Part of a small language model's weights.
Size: width 448, MLP 1792 GELU, vocabulary 32000, 66.9M parameters.
Architecture: rotary positions, untied embeddings.
Training: a variant of Muon for these matrices, 447M tokens, 6820 steps.
MLP neurons of a small language model. Each row is named by its layer, matrix (up: input weights; down: output weights) and neuron, and shows model dimensions 144-271. Each number is 128 + 32 x the weight over its row's rms, rounded and kept within 0 to 255. Numbers have three digits each.
After each neuron's rows, "raises" lists the tokens whose logits its output raises most directly, leaving later layers aside.

L5.up861:089103113132084147023086123176184125096129107141141098179175088092090137150093138163109132094110095139093081112120086158035169142071126152170061145097135152100127112130166145069118114080154111179120127113117166144111108096109110150144110113181061122077089134091145195057131162108150132108073145127183125178182068080112146120165128117180071101129140117175157129105129130096116090141129
L5.down861:127122150120179113211162147138087209133100121104131174131127116148174120098156134067205077146143177102168163137133196210154114117183082136094176124157065092156113139110058146174162135174088165119180117119184089138118135131179151133073105157121138170173150065127136064145140104180131136156164124120112128106046153130136100148112147155131100176158097102167079139114170123142134122116190
raises: "):", ")", ").", "),", ");"

L15.up708:114156112113176139184096089086104162083130112198147140131078116143123133147090169171108180173063095129130140153155152160128162139156109158143056108114115108151143112051128163149118063104151169141107157111152152103115112081077147122133180100090147094064097117156116097147127112155122158162141108118135143152111113121096159134121101076209074126135126104101131097126117115113172110134168
L15.down708:120116163146121097072186090095078111119116104154136155141088123144129131157110111083106119135131098156129127123136162144135203103125097080092117104123161135132114142114162121112075139085174163187144144150157118140133130167142125098118149071180165094096089156157154207130135123167125138140066131098156086173137148108141121152182123142079136149160152155133166126138107138144130118144155
raises: " are", " were", " have", " claim", " times"

L15.up1551:140108121129080109116113136106100084089170093110156094072122173106112144113100179162149154127124121106145114131166111187055138144106143075088125184124085137146084102123146120179129106138102146146130165153127089124122077130138105184143099133142198086110106147101130131078145114120162085130131097148137099099171124151127051124140162126116117114112117136132118103070206073176165164084172
L15.down1551:145098159108139174144109140107121000134107161122118132093125103160076154161105107179189134161119150108108121119133139136112108167102124136091116183126150069129095118138135076159120154128122134095095162145087138174114101123136136136084117166182090132086083127073104187107087199134098076083159126067138171158173190142131124121117154120086137122152084126183110147145101133162168074077142
raises: "d", "ability", "ed", "rs", "age"

L15.up289:173111103140101110157132048128192052064126156156164107162149093173111141096144110157170098150126136077156109144143151117070134158195158060152076106128120124103077174134132086135157153111140134104112153128135129174165163114126090105147132147097153210167140164143110145124087156113094122105175162166153091095115104180078146137103092145096125087168151134122114119196166119128124123160124
L15.down289:123163136157114078149074154159146019170085179154186175129150112141120161162124137132120155154105159144255102106148153143118138182157102113074086061143115129122154115060090133135123114118064166126127125109170169165120166168134129094094127144132136217107106196171078049113127195116143119118117105140125102130137120128162162164132136151138136163173149147160151178140092092111122124153148
raises: " |", "-", "\n", " ", "and"

L15.up160:140109053133119091116145071158122081118166135104143184119120151143126166097090118097162143127165104165128172115112196137108149157152093109162142098106109161141172129115083134154118149092134112164108163128179118130183062084155101075143104153118109132121132104183131185071128134134136145152157158080124093176107086077133139136099106142134136112163159121109126099163131141189149226100176
L15.down160:167095072156110106065072098127111017165110151096124133094078132119113187125166154141073134132164051090142091132112100073084109097107088117171097190081174154142144090140120106117110035192100092147114118105109133100146118111109100101163162095102127079124144133118164150171170139108127087135117111083193155159146116117139140173133118081152111077148128143181118165092124164151094151150123
raises: " have", " are", " were", " had", " exist"

L15.up713:132144154082124113137123115112047177159104127115080096170124123154086132152161129130156140147159128149151075122159107083079156168148088158168159134068111136105133092101129101108124090090123170159140168124152150096136143114075070111110127091129143110110107127116092113173129066093101082134124101152141112159071109127140126154127099096156140114116206117092143097147131147152105150144113
L15.down713:138144148133110193110137134102129120103098118107083127187101123113115132111118113153051143100116086123181113081124093104128196158049117114126116117115183156173140138055161144145075091098147125122183159110127134155091136150139137126181101151098131091078112107136150130141165152155125149114092100065152139169133145106087170166152148119097107091128114118087095096090139150077128106095113
raises: " were", " are", " include", " have", "cher"

L15.up1575:174104159153124137144178119116153128098092122151069139138166055099178082163103155176157171116165072096136125185171154113084159105080111070101177136120183110173112116097133159132087147135123119114100022076080141136142099147117178160128120173184120103160157182119103175122183163127148126128127138101138105122072175143099078152094083065166103149149099115166115138077135154074164151166110
L15.down1575:151091143137091114086143128110127122102067114097102133113169099118153116112168157098144108182171122115119120090126163160117132181079115109154143176119157086116085153105195092111131158181144089157169157104053097154109147140140202132164155106203128138166159140157190136143121128075132109122123141092124138152107128137131108132167172095107107106193154169089113136118074125110087108085132
raises: "nd", "d", "rs", "r", "ord"

L5.up828:117159111087137091103173101152142080122129131122156118170163121112160164083129153177112096210114126161171088148158146075160134145111195167079106185133112134139082116196147169114104133110122125128075171092108127134150162140106141157144168119120127178158132130210084165153117138060141110137131101149106142091119114119148145172154092142164101100127140108108187115115168122047197107197103
L5.down828:126139145111137109127069134152198037122136111106121102123164145132120078136111145059124123096169152126147139068144163131112114189093170169147092209124161126104161097135186158131108067103082141111169092201155187119093208105165101096171180118129128197124112117163156085086134132127197113189129146106112090171108163096089130134123101161064137098100180141113166140137075128076111081181082
raises: " ", " and", "\n", "-", " c"

L15.up819:158123121131078114089125133101179095172194122110128128110124156160152166117181141094103179119196139164131192150134097103132152139161108132133162151202118134097121150166154161117131154164143084127143100153084107174136186134180120063109155127167081108159159166121154151103089145083143080108092173160153207153082160149104146142112131134108145068081155144165116152075178139086165120129116
L15.down819:128156187046105080123115118129181055129122105152109076145093092117128127128168132154167129132128135074165188160167097180114160133088142110147097129158098151161097184147128159066156076160113140115152117168159124158131125171186100185105137117073177130144116121155077074105133135124110110098140123107153104098126059103133090117097133132089121108090128150139116121154118123083140168117108
raises: " degree", " studies", " higher", " course", "take"

L7.up541:087133134126094107106220111032139118102120156098159114127093077135156208148129122124155136060124143164163130140071166146130147115125128165184104161183140088115160128119150139161168112097135082091090148101091123159111123074114057115172116161118093091093120135137157108101166163126147110119154113111122117105152164142120138063142105107111166153107148127108125134138118087122167108084078
L7.down541:211131130157165180125079125211122154143144072129134113097180195108096046074120119098137159183110115085138164152152116142135126138137179080095187107088103139165134082167076082143116113134108179135160112156141135143125085172129171132094126066151199168162166096082112153124134097174111158153078144171106148118020085121126133160075162142142103152138109157145124119103106165132125147131211
raises: "\")", ")\"", "\";", "\"", "”"

L15.up898:176098124116165123164160095207112095154199146084123134182173138103141104159058127108107146111143150086112118110110122100158125123159109120090103190121161136218121185111131223118137153116137060096173112141091188122171092101160108180107156152205145127136112164132171092188089116126117074129134132170161079137108145136092134055128054141154152124148135092068117069121151068120150047099131
L15.down898:200069121173148164146093149167107112119157091117098141129125159161153177172110134111125178118139149180171109125172144108086192119178128106125114157144097124135119131164172130098121135155147089174132096091163127152129095107168133122141088133115114182155133135180140130107138138104117133135128166171120121170122194181136149128121090159118144123108097125177111167130158163077136084086098
raises: " younger", " brother", " son", "s", " older"

L7.up1396:122175127129129117119124114095052127091092126109151097086109137081132135110177110152071178137105166178115102167076117115187122093137094110118119114085081099124170146112118166100158101138135075118084134074142142097137091150109096157190161089131157135101137142149155082093212163119083132156185105102135179139152130124089177117041180130105124147103145146124159133097181138075130110037112
L7.down1396:182151113160103112105084110114160145158132121112166108125135116118079123128113201143140054143192127139209144128112065158079153150157097104156146141050112091123121111119155082127110148155130093140122112155191127103103103099176102114136163105118105184052107107181109168139162185148153141126168107124156083149130166105131090129129070121118127144178134050126129111114164115121136120159179
raises: "where", " whom", " which", "whose", "and"

L15.up616:166201087181189121132126113118144085124154098126112143138123180172099179100157101106151134216158113086135182154138106116110150129125138087084120162141128114110124052089168041143079152168128129101133182127130127140164107134140127146109162135133128166109099141119110086082143160178132078134126099163177118055130126093124103136130127121168139113094083146097111127148129102119125190164150
L15.down616:084157140152125133135129133123133069168124111104169142206102189151159178118149116167115164198160190109254152083126144128086090099117132147142121163128166137075154128130085123138092130105125095120168146116093166076092128156153175123139154107095118201117135105101094077191111144149124128132187127103126167128129110105096098114118132132177114185166145125143088137207092127142118119149166
raises: "bla", "cut", "ba", "box", "code"

L15.up1362:068125092084166148142147109191103101108197144122099180125144114080123134104110141107178083127119150114141116093130135117115191112117178173118044157120116110144109145150156120073080092185153046115133105124125124145153191120135131159084157114157128110092126108053170133147113138094094146100133134094130152145124139106134129102136120111142199117137137120096123139123159187096119146120150
L15.down1362:145085133130138029129126154063090068109105190167087172126145164134113201115098147152166139163101143185170092085148204159108184154082117114117108083157169106124130188129098045125127141104111152139132054117137181190154102136100135122145132098091089144114088158104133075121129127082155120151174155089101201152126129125127144178086118126054124165175140172170126099124064157107119081122091
raises: "-", " (", " |", "X", "c"

L7.up361:138141161072135119165197139092107102156126201114094090124164109074117112151154128194109120139167153074063084134075159088170151142073100103139152137126075153125115123159133118186139129113146114076176157139114101138142124135114161122083199083053187078053102130100134100103153170145108084108163131107102133064170046082150112115084149079162138165084132106127101120093139093163122140146080
L7.down361:157162152114123141072157125147125180162132161093105124148128132107106136106122117154201150125132131139175082089161143138099170134144101067175159160124159103100169119106177124139117140105147112144176174156136103174147090095135156106135091133100174136119150103164171136126106175114108127125158140135129104178138196127123200124130104118118160196163165101084172108110160094167083159114122
raises: " whom", " which", " only", " also", " reasons"

L15.up1590:106132132109109133146114092109136089144120131113104118136120170155132153137131202098136167156181163133131150111159135160156127190127102123090098154142136113122129153163180179070123083208141101102111066107085126168123177150161139068100189127202145126155078122127124062151123166122065109113141212174179237145067169122075130117149162129169178126080114102136065137101182151089170148121148
L15.down1590:089115195128101129079116123105155126144120122158109087138061126135113170134167216144162148149156151114101126097156119169068106129128100055165131091117074130145122134164127102092135116113110129109148163129174123115086149162173152205103128138140124166126140189166074142115132122150123131110157144118098181165135085064129128144154150150133122121133113169118104147130160106119155106150151
raises: " degree", " Diploma", " graduate", " course", " MS"

L15.up1706:122106114090052092132157120162121055096145121186081127166107126150098147102075101165215065176154161141189114166084117148127176121157158121119169045153118167106136140116097141133163120096141125150148095121155138096180123115109076114149112115064217134105152175121133122136133140086078150138086181147087152057153108107131131112147180138134131112090153121117176142150127098063150101066124
L15.down1706:088064092064086047134106125136097000143116140092109143188140131142118101121117091202143056183104105125133141140176163135100132110160133077117154089135178102132109166141123181060137072085127197149101156141132112117171102155127132110136081191107170104130132150165128115141159165110126091154145127077087136113129087098147109118157137129136086108144120120128131150129137147098128123162094
raises: " ", "-", "s", "\n", " |"

L15.up466:172168158132155193111129131121173165095080149060114099156135117208129181154177148123167122219150161176129149155182177194136102163094114124109167155067152081102126140175174159149102153132116099102108160143180160114159145119154149188118106136181190130098170134111122116085135130171116090109117170172075115102122149132074146152152119165142143141077115155065124076138132136117115106137160
L15.down466:124076123172062055168140126151143147135116107116122126187168135088153115121104162182130148192107122245182152118101085122157168125142149136122145172141105127114148139140105146124113160134054083116135111109223105088131115186103146124102169050149093255144186147127118130225104178118140166159108172082142140146150137147182143146091108128117130106143117075109114102094223182085182147173124
raises: "200", "609", "100", "700", "250"

L15.up1221:130158122137140136119170110122094133072149110076102136168104121137098153119132114112126052143144165123155109147088188109140136090166080138151087155124138163122171156134136149055174093143082092079096136088072166125126151132131134088232153078107143172157151147104132152165044121073075134122140156169151119152151126123169125143139128110219120058174121103110150060123122086052192122148088
L15.down1221:163132150101113126140099126134169141101081096146139114120097158142143075142135057119117139108136189091155124094082193073098131147072086136133138099176125121102100170098148109142121134095083143079112116092139149159161135173164099074148188114159154141140096153084152142144166179101152131130105159135130074147075079110163097135094119144118163185178150117106138186146111105116167082154100
raises: " journalist", " Library", " editor", " historian", " studio"

L15.up1178:030121193122113086183079103086140179148130115159149095169127114151190129129183123174072168108147119164100133105086121178125100118132098176177131102121121121131079109110128133127170117150132175120165054124144141099082119163151158157164180123117149186118097152134103145127192149112152135120120140146153105103196092146163143111093131121088111096154110163153111100162118120106032098131146
L15.down1178:116055077090148131055158169171161128141183154093132130133148137129094181125108135101150083141152123111137140153156123066168154170191157063124159167092133129160171137131128140184083081124126088112122168098198122109166125113125125134095112160082122050118155109097145130102111133093095115125133114121132140118151092118092135124185073117154123150144105122079140135069133127107184145124105
raises: " won", " was", " appears", " represents", "augurated"

L5.up208:142087102111106130061074115159207098122141081155091100115106087139113117090152107104131130099084107143085109131135129128061133111103124201187086103178137204139118143128133129111102185141183093170147104151138096175153072174074105100117148108157156128064058135148115154145124113174129142119086139166180070135160148082083166115117142127159087138160114119184107072140131083137141137132190
L5.down208:114144127152164121152186170140068155111127098102129136101138127129098128126192111142140102138186144089143186145174117115146110150175135101124184158102051087128129068117100124181141085131071147102128123128107166108148133113175126134196126150134126180202187103162125093136145091087093136144154132127128176109058130142176114110147151116099146129115103135088140158136124167138111146134133
raises: "),", "\")", ")", "):", ")\""